Part of a small language model's weights: rotary positions, untied embeddings.
MLP neurons of a small language model. Each row is named by its layer, matrix (gate and up: input weights) and neuron, and shows model dimensions 192-319. Each number is 128 + 24 x the weight over its row's rms, rounded and kept within 0 to 255. Numbers have three digits each. A neuron's up and down rows have the sign that makes its largest values positive.
After each neuron's rows, "fires in" lists the words (lower case) most often at its 100 highest values on Wikipedia text that the model never trained on.

L3.gate1490:143105192114119158120146141107114129122095110117117130111102128142141120137124149149118143154107161124125163097135083089182132142154132116100138136094131128132123119152168118129157137151109151131130124138138104106169156117147111142156092159109073149097152125154151144066140191118100119109086147109095117126136090150138146127129139144181123119126140114125101184088074148148160108114134
L3.up1490:151178109136103146132132147178126148153123080136114133138135121109153094102191159142115147082131135140123141103160157118121117193123085124148136129113169076112152120139125161131137129133128189103138152101155134157143162141180155139129106164129161149115101136115120158124095154174097111168150134078113119106165099116106155094114117136136119126162097128151156137128116144120121164105119
fires in: "was", "11", "were"

L5.gate1476:154138090142093090129125146142128156109144127128161176134114113152128067112094101130114144109135114180122131126101133157200124127094134094121118116163140114184134117166156143103142124137098147137119134069171161117105058123134112129092081178175114124167084118173126092119120120121121103145103130144136105120117137144162095130118134139156162131137132094124176162115112119113110168152123
L5.up1476:163137093187131175154138159126148158140143139087110119131126120117133126125089165147106126125124185062133099156136123119140151117137156091105142106124114123162114115121163109168138095169125090113155141114178114155069130099149122137120122119135132108141159117173102123174131132118137125152113157167119083113135157133126091139106137122141151149150149105102105116137083114094085167152155
fires in: "but", "found", "however"

L5.gate670:171145124101138155126115158118165115107141135109167141123114111053133112146141132149142183120099110097091126096097147130154130103157118170123135097109142171109112112125076141123114146087118084102102186092159164104144108129178106103152140094140111122106099146116132176075127139139112185131140134141102156148130140110150112148137109134126093127128108178128143165113114107124101153159104
L5.up670:139094135150075113138161097110089101128123091113168144150127157136125133146124102090151148151150153124070112087119171108151124093119121153126112114154087152116111123128147119109125154120134129107090088106145156122111152154167161124170116126108108112169121137122110155095119125153108151168168148121096145187135143137149116138104131156103115107085092128141135163110083118156099170182134
fires in: "was", "is", "are", "becomes", "it", "will"

L3.gate390:115122163146169103130124098131119114080124108157159144148123098124131121087108153130113112134143145098086109137116115126165108108112105136093099162088137192101116119129163117124146132151155120090167118148156127133105167123145160120117126096096105181138116092134097103132133148143157111144119131185120178118141131104153129123116109140114114112164108137104122132117145123090138154144151
L3.up390:116103146145163121120131149082170134137131106142153101124172144159147098124152106157117139135148169092145089133128114090145120139099129106088122104105130143123084116159137116164141146170160125131099124116134119137136120094138096109103150107130160065145130160131119116143160133099119107113112094119132133166110120135145114125113143128122144137161101119102122106123139124088118154138103
fires in: "of", "to", "in", "from", "at", "on"

L5.gate1524:148120149160130129180142121111154110129111112121152120163116133080145105129156141137135139120142094126131119130149131195151130159133085104160145141124171096144154146118156162110129095154101097094150136126168117095132145172128142140136124122090148106129114136126111162169136174096120146139140112097101089120119092088104116114123139094130167110113160163090124141109151140108101137138126
L5.up1524:143130157101114150171147102104139107113156144120081111102127142109109116164101140114162159136156137115150126136143137157156096128142158157119140116072165098115112169149138117115144105171133083135146124141142130122121160102117134124154134117165111161148086116102140107124112162125099120144099132158111106131118139086161146119138141126131164106103131116133087116148117153119108134118184
fires in: "between", "had", "has", "have", "into", "having"

L5.gate806:140111103149143143123105110134162162118155122145149141130132137095098143125089080122117105148116131103114130141159120097139179116128108147129140122131124131108142125077154153110127136175153134145136145063161095159111126141142124126159139120127148096143090124101157108132149093134134136121119142110149133155120136112159130147164086133108126105123134156129161132135158118166123118110112
L5.up806:121120089125175062153139152104117112172175093144135127149127122137141133092111133143114135123105118141149119139099127134117129132141105136135136133130100157183139108096123118171143096125126118128124102122108117122116133132145098153108115139158112103148117143176117119127142090127114159105136166090145129117141124086163102084119153154098139090127102133110136121175117107154097082164166
fires in: "to", "is", "a", "cannot", "an"

L5.gate1097:077062129140128106179093166133156171143124138103135157135121107126088151111141130107153149138130149137156135095091148124129145099160131132151116080154103158077163086145148110167122136119133140118132111162127145128104098152147113142108115105166114132148143192143167160117093152100095154099138150110127124144138133094130142134088145191119168116147109111128139139139152155108137126113136
L5.up1097:119159154150167176137096139140128155134107135122182119126127196149088135121118115129105112153105117188145144140129132111130100101105133134137133105120136113134114109158102139127123147116147102129157097105119116169148115148142117142105080104124129128108129119160142133163123119170119126147095115091122135119144166102114098162163152164139128115167146155141118119134094124127123086115109
fires in: "university", "a", "college", "who"

L5.gate674:145095115147149141089123175156149168150152109127169128133125099114095143085137120126137157088127156124091150100168142113110138133106175117130127140132119135170123094091137139082129153097126101139112134159140132115130138108146110090129146148129161080159120126137110114136143168190155159078120154122075119160114155125154147157110131171102107127137162096136100113124167120147126104138110
L5.up674:135120110127126133143121135129132113140139128117092094139120148156114146148100117119098128138146139145143082141131203102118160152118119129117160098137098108162125104131121103131165159151119156107174128140122106113144096112111112132145140131135112112108088133107150119123142095124104116103100155118101119079149140135134138094139139174112142120102097152141107154157136074155168105124123
fires in: "the", "s", "her", "female"

L5.gate713:148106112110137130144168182094175133099105097139100128190119150135070129105087160080147145109107137120133119123127108094117133107106156151124130107097160163093155161143118122147097146135104125130139153147128185142105077160160131113144119127139173147126153118144129175114100145141147116117146118127121134162121109122194176128121153143138138099160160128125103150093083125143119116104119
L5.up713:121080103147120110094129127104128129078135128099121096108191117159123129132097114137110158112124142064183127146118160152130103134168169139119165125135148089123135106141134131092128159141118123139108131092147127140144154093131150128136136158137124098161148117116103152132117153129109125182114149132135111138127156167107156156084159138141076162121135192127118115113110112141127076114079
fires in: "a"

L5.gate743:132134163144123106148120106090119146119154118126110155099073114103134129105147126103137121105154094111122124142120139113132147175100092130163077109094100122124147105116147115081158122144132120167144076104117120158110149121106146131124116151112084141150122108139133123129111133143134085081115146149124108165132148138133148169130126131159125124115163161129173131111192116121120137138120
L5.up743:114149170115127138096144164112120094137109104104156115112116122184149156155108141093147140149138086079162123141148110133100095103143102158143167163118150136145121146141094102143162125159114100125128122120128185157140166099112086143176109153154129138144155129131114154157128096181158070091152130100078108050140091129126140149151099099138157126105117160110095134102158155143105137110165
fires in: "for", "in", "with", "of", "on"

L5.gate264:105135078134139079143139123122163101138130177193147094135135110145143117173137102128170162135098138111108148166086113173124187124146153110124131167169113149124113120123106127126124088116108100143086145111102120099126128140121143117146069137131145148141187136143157160211118121136106142112120164137140153160112121138157143128144146153135114113129143150123133123158094105128136168108159
L5.up264:100104115137122101117145092201080111148177140146129132130059119155132130143123137144136113123086126114149095150096112138115182183148172123113121108103089103133096135102098109141123149073101123129119078175127126104170144068146164159134087131074100125120151132158131132127138120129158153137135134136151128150133160139081139163140102122099147160114113121124162173158092125133122115146136
fires in: "a", "was", "is", "an"

L5.gate1235:130146119126135132131161095092111142148107166132158152105111130120109167092158133168093143111126128141169177163162133168171139119129158112146122147095103133164100151141111129123101081132127152121134093152145123145144123141118101161103099103135090157153103115133133174164094113153177141127141157150130118099116126147143133117139118121067125110097100108089078179139165133134178126146138
L5.up1235:124133151131134112088139139123158130109135115121127126109170154113167136104125159133116144164098129135136162141080108109146113150137145117134138108124153137067143141127142178124140121112138078154124113169117141142128135140149091134139129134134110091143150108135166116119101127116155134118092135113156145110154116107129131113126105111114124134137149081089131123134098147082164098109143
fires in: "in", "at", "to", "on"

L5.gate1513:113148132132135169183136129104128108147130136153118116124112105134066156119085160158175155122127137118122115142118131102141120181153151122092144152120114156129163137139138131122119141146149135153135128108127119078159148129143130119117129127112180073114083140092133116137091186159144114101146109076161111141099122157156155143119123124135134143138099160166129144095171108136099119127138
L5.up1513:172110086140112177176113168138116133132123116151097115122136106144129112098142102145149129146128085124176119127148109144134166115130128139120120103143097201151132152095121135130114150117155131118162094140078131131136121105124127090101123155139130101112178129120133118155132167133128136150142124121118139115114142147150110118184149111148108129158093129149106110113150161096162134108158
fires in: "was", "were", "later", "be"

L5.gate1995:135116129122127085133117113120145162156118071096111087136118144124148149115139165171117141137132140100165145148120113118169149073147141151131175118127095129110160145136108116139094113107103103154156087133145096112129163142139130085151149135102113132160172120124114079122092150169124146124117155146154151110114153095111135123107167088118128132092152126113185121151107126134136138107137
L5.up1995:152142110128145146141107106140174154139124115147143123127125131151123141125151112123155161123116115129114093136103156139141153056119111126119159105117158139116120117097154132123090129140103112128175130114168143078130133121147104120111111134096116131132156143117134117089177138128110149141137119143116178137089126138145151103138119144103139183128114052176150161130076127125114142119090
fires in: "is", "was", "one", "took", "were", "s"

L5.gate800:128129135150102126136153157152134109121136143128149134110111101125137082085180169114125103081157129092172089134156125106156104111111090174072099159132100144129110105118157141131153100123161139152121134157142132131134132147110137116127100164158143157173152119127161095135111115144135143093146136147103119098111122151119133106114149111110127152116112151151124078082147128116132180148138
L5.up800:095166109142103153116112113101158131161131122125144150136140103140120122149167145125152181101136160099139131120129126130105113130155128147116116106134136115116125147111158099109138144104149130125134137151106128137090165142079122128131108174106163110165099137106120124120148165112088144144175141077097115097141114095147126146142124107142146104155139164138058133116143123082164162112146
fires in: "be", "and", "later", "being", "was"

L5.gate1164:132152109131112175123105117162137163143114106115136171145165101102130136117150143103124105134119128164147111158114148113162136126170194092112139164129090114139141133138102128137106122115145121114127128131131160136122121131115132162148168114172175144115125156157141130125124157156110165130099143130124167122144136101135112151149126122096172130160142146104163130136128132120128158164089
L5.up1164:097158132085110140110116107114137166071138146092129108139094144148153126113100156166107131109126117133143143108148142167112150124107082118109161138157122121116086118132161097100117127107137132145140098123133113138129131145144074138129143098135137109154139132126146079163117159078133087152120107140123134128142125086130153116129127164160130135146121136120142100166116131167128115121141
fires in: "s", "anne"

L3.gate1672:087156104118165102094101124117125146119158158098134129110162124116117121116152131116080153163148156133125075127124114100124133120095159167092135130157135085110149161136131107123150136127108112145097106125112122126133147093112171061109147159078078136119162108125102115149125144155136117121165158128117114112129141144171132115131133163147074175131145111083143137117134111103121098106096
L3.up1672:121097132162130096116137123069108127114134109134140167134154152099073125120122122095110131159123148140102147104117148135081135133120136106134094112124142144119088179123107160130114168084148138170125147114144102151159124130106147101142169119108129128102141092120137148108098158150114082147117096154097129096140117128137180134141105111149111110109109170146097118091131128142180138114157
fires in: "it", "was", "game", "series", "play", "singleplayer"

L3.gate563:140152105113126109086123136138104182108146151189109138137121152177105104161147083125112105070125151112140170090090142134107161119127104109161169133151106077133147175126089130106161154128152160102127101083157133120140134141123114092117103126125092166135123085121085132127117136111145097097102138152110089116111122104130115135174164115083144142106101127114121132155154114118137084140131
L3.up563:107155157121119124154125132146132123118106124102122128116145114125181186113158126139133139090153154125131139144178088142128145108090063127155122125094142168116109120130142142120148163181138122166096110122128138126132106106129138125162103175114160120128164092130119173154108097127140139100131174132131119126130138103137104116135107161140100116132138106122131133114088162084186111120157
fires in: "in", "to", "for", "it", "released"

L5.gate1589:111122128167122121117167099132128118175097066111179113081148094109125142135115190144101100157119123075121139149146107169124140092133139080069072098152119121108131141119146150156125128105143091137113109087135137140116151115094122114136151111130133126156123156123122132138152135122135152130144096118136152070118158113113139122111156094131100103138159149144111115131148115143116172125127
L5.up1589:169145112084083133125124120155132113143118155174121133150104111177118078117116116161110128101147097130173111154129084084153075137090100138137155099139132131116117129145118148135109131161122117172113135131097068135149128185098113098129132127127109153207120118154103125132169108152118153163144164110081141142145158121138129172128092117151144163125085118153118078166110100136120139138189
fires in: "and", "are", "be", "then"

L5.gate553:070160120109141142151095163098110113113137143131147149160108089146130175116127082141141064124124132130120109141115116168121147134119136133145109132178130109140169163122112150115149140140116142162165111103144134099113097145133109141126103144163132133136081093134082124118192101110121126115084139150144110085117140166147100141146130130121138157154175115107145128199135120115126167162111
L5.up553:159125132112161092174096109174105124135091114129138145160111135114099162114130089103126125143090046128104129134120110129127104102103164081162142120120090163108110087117142144136108101146141133152128134129159107117118153146079122115138163129099150117153134122158110133120089107142116130111096101102078150160137096098146089137124094162159123148096127158091128110180162133109094127128153
fires in: "in", "from", "at", "of", "on"

L5.gate570:165161113120119150115135124159147166112121067127127137143124109157127108137150146100166106124167142120077108102129091101105122129096145140117142123114133143129120106137182123167180129122122134113140132121102197145138149171098117155112113121155119143108134137123139124045128151148098114145131154117151096136143099136138133133120128133112112127154139163119129161133114169128110150114146
L5.up570:169098123174153136139159148153107127098098118150149130151156112134116138127147123123128184113124141141153163112146099097120096083131125141109139109131119122129135135145122142113098141112141092151133162120168110139099128134075150176149094158169142132145134124114121086126143152095117122125133148115120174091129161164117171090098138130087103098086123145094119099129151110148153103129141
fires in: "on", "in", "for", "took", "with", "from"

L5.gate2045:119154103116124141118130080155085133139185121114134137125115147133077130131122073151084128151104107065143120117148138140106134120136085047101090108100077145108177104146118139134126121169155098101154120157145135141123158100147148141128086172164167111151132097098138074125106103081103178134131153139125122083134170113100119120143151124147096122135120108086117123150121136153093113085134
L5.up2045:129120094147162119096179150133122136128148112190120122117138128127112083152145110147144119133112127104140098146110149131104139167130115146128127159133094125073130144109112148156122070133155080093144112142105160155136136180130138137117138155135171128111125090120088126158098125160147178139123129121140142176120126123104132158119157133153135093153121139108164137123141149098193087110105
fires in: "the", "to", "preceded", "s"

L5.gate1938:136112193145120157117157136137099166134167124200109104129117140119138141125163120132155112164088120122150152117106137094165118088140148108126132147036098142114135124136131108104130146131153120132175154115127126142146121144099113091154104156075112102139093136145092091104123137133113110109137115115122123115106102144105121106119168162126136119189075134158189157147148111079106170095124
L5.up1938:129154154158132110109188147152130133104149124131170130102115135140120108097134108130128096122133104119113128132101125104143117100104172132107177119089180104132139133100119118117112150143121102130136111176103104189136134136102139089153107151127143114142138113116098143117135139144123105104111123098126141167122141125160131147124123137134138094154124105155154139169156106102127092115146
fires in: "is", "was", "are", "seen", "only"

L3.gate993:133155148195070131172145148108121099106167096140136108145113132135130086131099156146171120159108149080144104123149153168142101166122086119119101145135136100133145103089167122114144089123124126113125138143104116131157159095117163089102118102140124098060142111149121134150121132151112123169089108145179177158155151155133147110098153182127106134142137082143161160112155139110182140120117
L3.up993:159122165130145138151112171116115160106129137156126106099136149137132104126078140153138159126084112080140106120143110165110120095092131146128105118171125092131170173128150151105147127141097128138091165137088130116106108140125175116104082123076145120151169120083124144163102152155106096137106129118153112127137143176116154131153129140130110122158157114161144146144098099094131132115151
fires in: "of", "various", "several", "following", "different"

L5.gate245:119133084078140118122136136145100136155157099159125147135168120117125079127087149135125166113128169170107105094139172132143129139124103113113150157139116142137073195140118136159135136121132130156111161107154132132118127153108153128132116138140147130128178131112108141120130095119135154116140108186154167095094124155100066146123168147111130115166107165106116131156128147161122123105099
L5.up245:149119143144156121138158140136110118116103103124132149116135093146144112110100154147108122151119094138140124131140139121160069101189116120094148108192128151142133148156153130138111119115104120106167113162104137110110152118109137128083129147155138183080103186124147130165142151147105129118137117109125121125143127123128083125118175075080121112087140116081094137126114119160176153135132
fires in: "was", "were", "to", "be"

L5.gate607:145123141157119154081132072134143139127123099119094126120161160146097122106141119121112160124106169094164148133122105149087111133155120145145119127100119103132128127114166129148158122181123108127093151073089068129100112175131188113126154133122164129096123109116134079119133155131139169138099134138191136145118123096125152156134115126136099136135161185104116112150135093191098140109107
L5.up607:161151139152094147106104124152116086106167123052118115142114132130110108084128139102135125135122121160134153141133146200160126139168149141112135153126111141142149143118156126116159143197095104111157156087116091121115106160136117071174094131141123149157113099091099152106136139131125113110116137100146144186084112144086118138106146156118117148136149159152092129161129145173144118079077
fires in: "had", "has", "have", "to", "having"

L3.gate9:106139150142136142125123145120136129141119121129128154092120122144176186137150115119157159139157117125070103118130107136130112138133136141133118166135142158097118127135106138088114157148133113159124096136139114147139128176109108100127123118148121151179092156156074153142110159113146121100087085042095077143167103126128125123110149136090142092148131116090123118176116140137199136098099
L3.up9:128111119112156122113091119128155161143114162185145144156137142163158159143134151148103134143128136126106120096112130139127121099100102093099113115116107153141117112135149078149113111145120073136129111119146134134098143108138130173149152123159130138133078116141117129127134138135129106121115069125094180127144095141125134130096154119104171124133110107093110102135129138113151110141112
fires in: "in", "on", "of", "from", "for"

L5.gate1013:148160128128116136138183152141119093104153134126112109098106128171179168115128131146134164124100129154084117111166160158150147140119094064126163134084090148107140140118165131114158107140148123123159124112140108123155177108107153161130100139198117074133128126130159139142152121100134118158130147104109151136119132096105128139116145124152133169119120097139154124099111111137135114143122
L5.up1013:149109124111115153090151087108104118123131121113134118182129112096120129113098176106131117119126116123147091135152114148155142109169134144107148136096114072114115132151143126140162141156115121110108076153102121113146098138150083166138144094085110137164118119124095115154117112173124165125099095133130131174124106121145155153115112160089097109135168137084121130169085149140115124153096
fires in: "has", "have"

L5.gate1866:134121090154108156085164174098178103101155082156153116125164117133136171108116119133153167140092119130160145120126158134144080119139144147130150142155105136132117120124126122132099145100161112117137075163098103114121101134156107159143117124083133130171089092121144156137118146162159185150169135152129134102120122140135121113138136124148129067154114120143142083100152150143141139098122
L5.up1866:140117086184079117146091149099156130129113084096144129163149098114153115127111124153104126124109116118146162154103151116117129102160097130136148105126132146092132112116146104086103154131107112120158116166148084125121140095173075151112117134105136125173110128112100150146132111161118154174152141123080163144115125108141170154106166104108127095119123123126156099111149161147118105123143
fires in: "was", "is", "also", "originally"

L5.gate1290:099111162118154109147080161127081126114109115137137161162170179081099178106138145146144122104103131141110122117134149123113082113068135137146131164107113146126176118138139142115102135102134181134144125138126109126143113132144071139110154108141097136157134128123107080138167136112117100157073134111097132171126120151107111133103136116114148167147165075106147093163139129128129194101131
L5.up1290:156152133134120155156095141125140124098119163143109127138134112148128126083105132085183134104096154170113131112123145159124148110104078151106155110125132118140118203116106078155138130151159135125144147127152165149156086109137090120137112100143105144143129149109098134124093100165119082134136124112124132115103139134117122164122159153162117121122125119096120148131117126124122128130142
fires in: "as", "after", "in"

L5.gate845:132147118086109144111119122118139126132136119146103173152101144107094167112143063133144110134157129129095113095143092078149120125133149148164111123149088096097152103123133110168129152170147086131140159170121136141135159141126128129107083114131145066140103128162078129108122129160099096158110158152121105126127131154126162129174095144093091103111126158148161155109143179155136148159102
L5.up845:109142122135140184147123143173137134138145104083146108157125172183127155106067091138117098121132094080139134094167102117136127129154116147172102122119147120127126157170133138122131126115103133134125128153115136164153105134117142162119114106138131097164128144134126113133107092114149162092122135123149091092113146170149123169155142164135165128137087123133077108120115156137140166173122
fires in: "of", "jennings", "from"

L5.gate703:109121089111139171110127141106140141144152130129135137133141150145151112165165113136117127101160115112126110141145153129178124116118121107154118123109148133124128144114148128096127089137129128165127113063076135085135137156130111100155141138156107106122114089160136126107100184080143151113110144116114096154118155141106153150101110119139074116136103113125154116120079081143130144141090
L5.up703:128095152133118135149115154105127151157129126106120084115170143173124114153089106121129128138097139091108131122118165128141065119148152108170124189124136089165110154153098109120105131140182120127141065084116139171126161142124137144125141107175148152152092107152119069121137167163184129151116130111124113096162111131127151123146178115115126136106134130111121075161116091113156094142142
fires in: "to", "the", "from", "on", "into"

L5.gate2012:118179164132143081118118149086190129107129114135153119160156095126108123159109163139107126128119113111116093146111161091067151125133180158127096145102134114079114166174130123144187161123147129106146107094120082108110148127122107073109106175156167115137116150126146131150150124104116139132119128141148102179111099104095105104160148120138117084110171152135138139176105091129116085099136
L5.up2012:115093178094126095093136127085102113107130148109139131095137117148155119134117144138164173117139159135142136154146090098103163140081142169135089119113146085160163134138092092197137131110123179081118112140152139130110145142098155154152121200125112173116155122146156127113104133122111169124098134132130135119096152104129114101076122132127129146157111132120110137166116105131121123137110
fires in: "a", "one", "an", "every"

L5.gate489:149090103161106096137141110167136103150136104114128153118099080147112119114137161183130149104124111129120104164164136155148086092152118143130099115153116109131149108142072102121110138144105093136122126122116143132160133114113121089107110105104150087119140130183123125102124135127158084161111172094162117125149117092093121135105136095123087151137112120172169137145141053115134145127129
L5.up489:123128159151132147125115130137112138132153140148114107085159134154144150128114138151131146143100111115155119140153139130138131162135141111133155177125119128164086115154136164155168077117112102140128180118096159150124138179100123101173099176142157127168155148122126130153104121105118137146118150130140147145119131134140120138133151129103185112115158147098120100110114147155131140117130
fires in: "and", "but"

L3.gate908:165114101168129136150091135157120132080119130096130136136121159066096129127132175109141111129123124089133160116115135159130133107158139162117129113126106163135142102114099150130092165114115142130112113122136098158117145130125142144110172114113149158151128138134115151150138115151181083123153116148126129125085097133135095113130133148173122157122143130121130089083151122141106133129131
L3.up908:147148127116112145131170140091152096155123147145102137134121150157146116144098110088126089116115151127128099145129159141136099115137094105141141124118108108154131083121133118144136104127142110122092126178125109132163147146099111101119143118156153119129133181127114162094118118132114071070121072142139162106175148094105135129112137158153129069125123136079173060130121146153126153115122
fires in: "of", "on", "after", "time", "upon", "morning"

L5.gate1475:130157123114134086149123125176157095124157130124093124078083156110147120149102102142184115120138162129131097126150097117062121167124112105134142104120166119157072155132168127108107106152120099156124128152089162148123123153109100106136149149113136081154158071139127122096167110140170131142116154112096142147145130140194141152111145130142107141095110158118096169105125116096107113133110
L5.up1475:083124117147142155137148151123107094154124119154129115123067139103112127143101120111082122147126130141161105101114090094169123134150103098133150114149143127110147115158173124169116112103119091142122121153115142145181185146159164187157153131102127113144109157116139082160120138110124167103111107103086126130134141096144086163153128155144175123136141135141128095097118162127146086110137
fires in: "a", "the", "an", "of"

L5.gate33:094144120098144087111117120141178110123104097143137132138077161107154147155122099122137132108102122106142110138135166092130166109145113161105143157153117146128150150143077171164095153138109116139105156201127086082115143100124149150113129138133103137113145149111139106081130120134141091106093139133159112141149140135128134183136114110151134088132100128128127110115132145145141119139101
L5.up33:116087116157121119121110116134155136101106102136096112123186122079123168136068114123144107098111138106142157098129098164127161152106143104148127109134137124123107118149146162138164080128104115135120078158123104125121097153122134130134118142138115133163122130119160158108108101148130105109100152131139145136140136158130117160154125125126134093124092151122073140121099110137114108117135
fires in: "the", "of", "a"

L5.gate1842:131110181160149128123141140083122146140096134149119103139129122144124140097121158123122151164119097108154129105147173108120107145120160142140156110095113143136147133148151154114141127140135088148122098110151103125158124124120122078118139146107134085145155135156120114159090082111187175171101139130104130103105137105080130148119117127126121123140109137117128126125137159138109134131158
L5.up1842:114150134148131083122131102090145130138122131126139182148177148124134153141116157125131135081087132143183070095138129110144152125168116119102149132129122123132120153120121150110142139121130162116155091127117147140152101163120155097140147138104159117136140119142109182100097101105113151154132126131169084123131178118145125165099133124113126153194108129141090121126148158149122111130135
fires in: "a", "was", "is", "as", "be"

L5.gate5:115151128144094178145144117123131154138088121131132115116129153175108138108150145122168123189130128109120157094155143144138099166137087100069117147094158097153144091088131111151121119145134126127109094148096103071122127159123149143113121143169103125102161096139136108108167137196119161095154119109146156128115143146109137097152160111136119129149122103119100151160117128090066121169135
L5.up5:088137115163129140124123176178140110151135158123110139084081129126141116118122117131159153117121102162143098110140156129147147116147141167133126135127162112134099135148091106108163120113115148112154130147107124114123066129090119093142138156106135090134127114131147123093143150089142130198096125096138126114153129113119140138158112156099151120166113104147127136121144147078144149149149
fires in: "part", "was", "is", "were", "consists", "parts"

L5.gate970:148104173161094138146136185122130144089159097178131145140133177107140144097134164147128148138140100120134115115138099129148136112142129160102113114154123145123165102105118153155092097148142135174110120129162149095112152128140162094139103117148158094158155141128129124097130114142122111134127127138102124121126121126104142126114159151125116087130172136135116100144184142129153154145112
L5.up970:145094116132141128170140123156091094117093102137165122094148111158140148092170121123114124166119139125168162125130152169135131125125113122133168086135138143102106141112177156118124155127141100136123131150128100119143121123156137158148123157109103139139132187166149177161065122113096122127186123112115166183197129135130124107123114102151187129149140103139145131116123149161149093156154
fires in: "was", "is"

L5.gate344:108141095140137147110153175088120124129160086135105115141167140106161116144137128146086117183141145127149142111102128108127149077116100081098181093156140136107137157159158081133118096120105092084162124099125133099108127145117109096150117171086124156140141119137112130117144089125161098134188101102123152089132138151126123093127113119191122115138144119107097127159157089176107138137094
L5.up344:099148098099119154111135131116116099152131119072141116145133113102150104095062131127152137126139155141124093106162115122110149134138112122095126154132098081126124138165122108106128099134090129135139127117145122116104112145142096156102134137110143106105141148136113115108125110103120158123210079127130107095121164140076127074131125110152108107134136087135141143125115124175109117115109
fires in: "was", "were", "be", "been", "is", "have"

L5.gate1780:156155108087145105160128153147093133129125111117127107143093112100152090143116126198155157155090126116137145146066163101087058131147101107147141113146114127140106129093132070132119097149119166215090104139089129179158163135099132147129120110111190107120122076142097138127119140136149112089123117098106158151124111137092110176100153120203154085128150119117152129122133135098114097135113
L5.up1780:125120142168138152109113123116094144098144109120100167114132172102116145097112180140158116110100139121117174104161163157141189124120121127087112118147123100126159131148113129113088120104090104095120159143115124143096143137122123149144106129130098125123101109157113115127133113094112154121155088122118105111138147146126115167128143162102089098110122135069119146111104132136166140153117
fires in: "other", "various", "following", "of", "many"

L3.gate211:115107163131117128100137141107103088124126139117181125114102162085135151093125090087124152142146117109137107136096130101142104123137151112138108108168143131099143126078150130164122131126129132093114143104132111119122126154141120080092087084145121156107130143094092107120114170095131140143181115140113140144115124116110141148147113140128112114179160111134117141102111193070099118156197
L3.up211:154122120110148169169144137165199146123112126158139136115130145121132139107154132097141112179107129116171120139104136097126148144172099135125124114158143139103095173146132142149105108138121118150145125134123110131114133123109185150110115109142126137118113084127120146134136117114108130129147172110107132142133111155130095126127147136174079163106111136124078106142137158132131138117131
fires in: "as", "was", "have", "had", "to", "be"

L5.gate1312:173120117160110154111138129154083130117112153109148114070117128123100123170105129120106140152063159111138077139110173140098103157128174137088141124132108106078117122131163094156125121157129112146127139089096088147117126122123106159107143168133095160141114109117163122082107149150111128126128124173129127105093113115114159108120152114140098118098123156173139095132189152169159103139081
L5.up1312:154135149143147166120130178119119082159121120137125110113082121145157090115148065148107110105135127111141178176146141164142129095095072101137138171112149155126090152176128121163147119151114126090155134119121132150169167139132155147128127185133089102117100092119109076117050141101120136157129104128108149102087112133139111146155140127152119107102149120126153129140153167103147114076115
fires in: "to", "and", "the", "of", "into"

L5.gate1807:118105129134117156132147091120122132123107100158121118152142114151139153132124139130155100105167110156150177141128123097188137142133128176110140138102128151132111122111126150161116147150137106164163143098121128142114132166109153107115090157141157113148127106160141111168156133115137118140168088102115095152130133102144127146132115137128145150157163110140111090162149087145126093124102
L5.up1807:097094167131096179133152112135130158112164138152136137144158181145112150130126171148091135175103136144129106119089151139168122119098123129144097131115144154158174130128139110154143105130145109180109166114110123102147134124162100119102119136153180139141114112095117055154172111172098116111122120123106133111170140123134157123137119147153148128093173158111127102139168136137172132130120
fires in: "during", "of", "the", "in", "following", "for"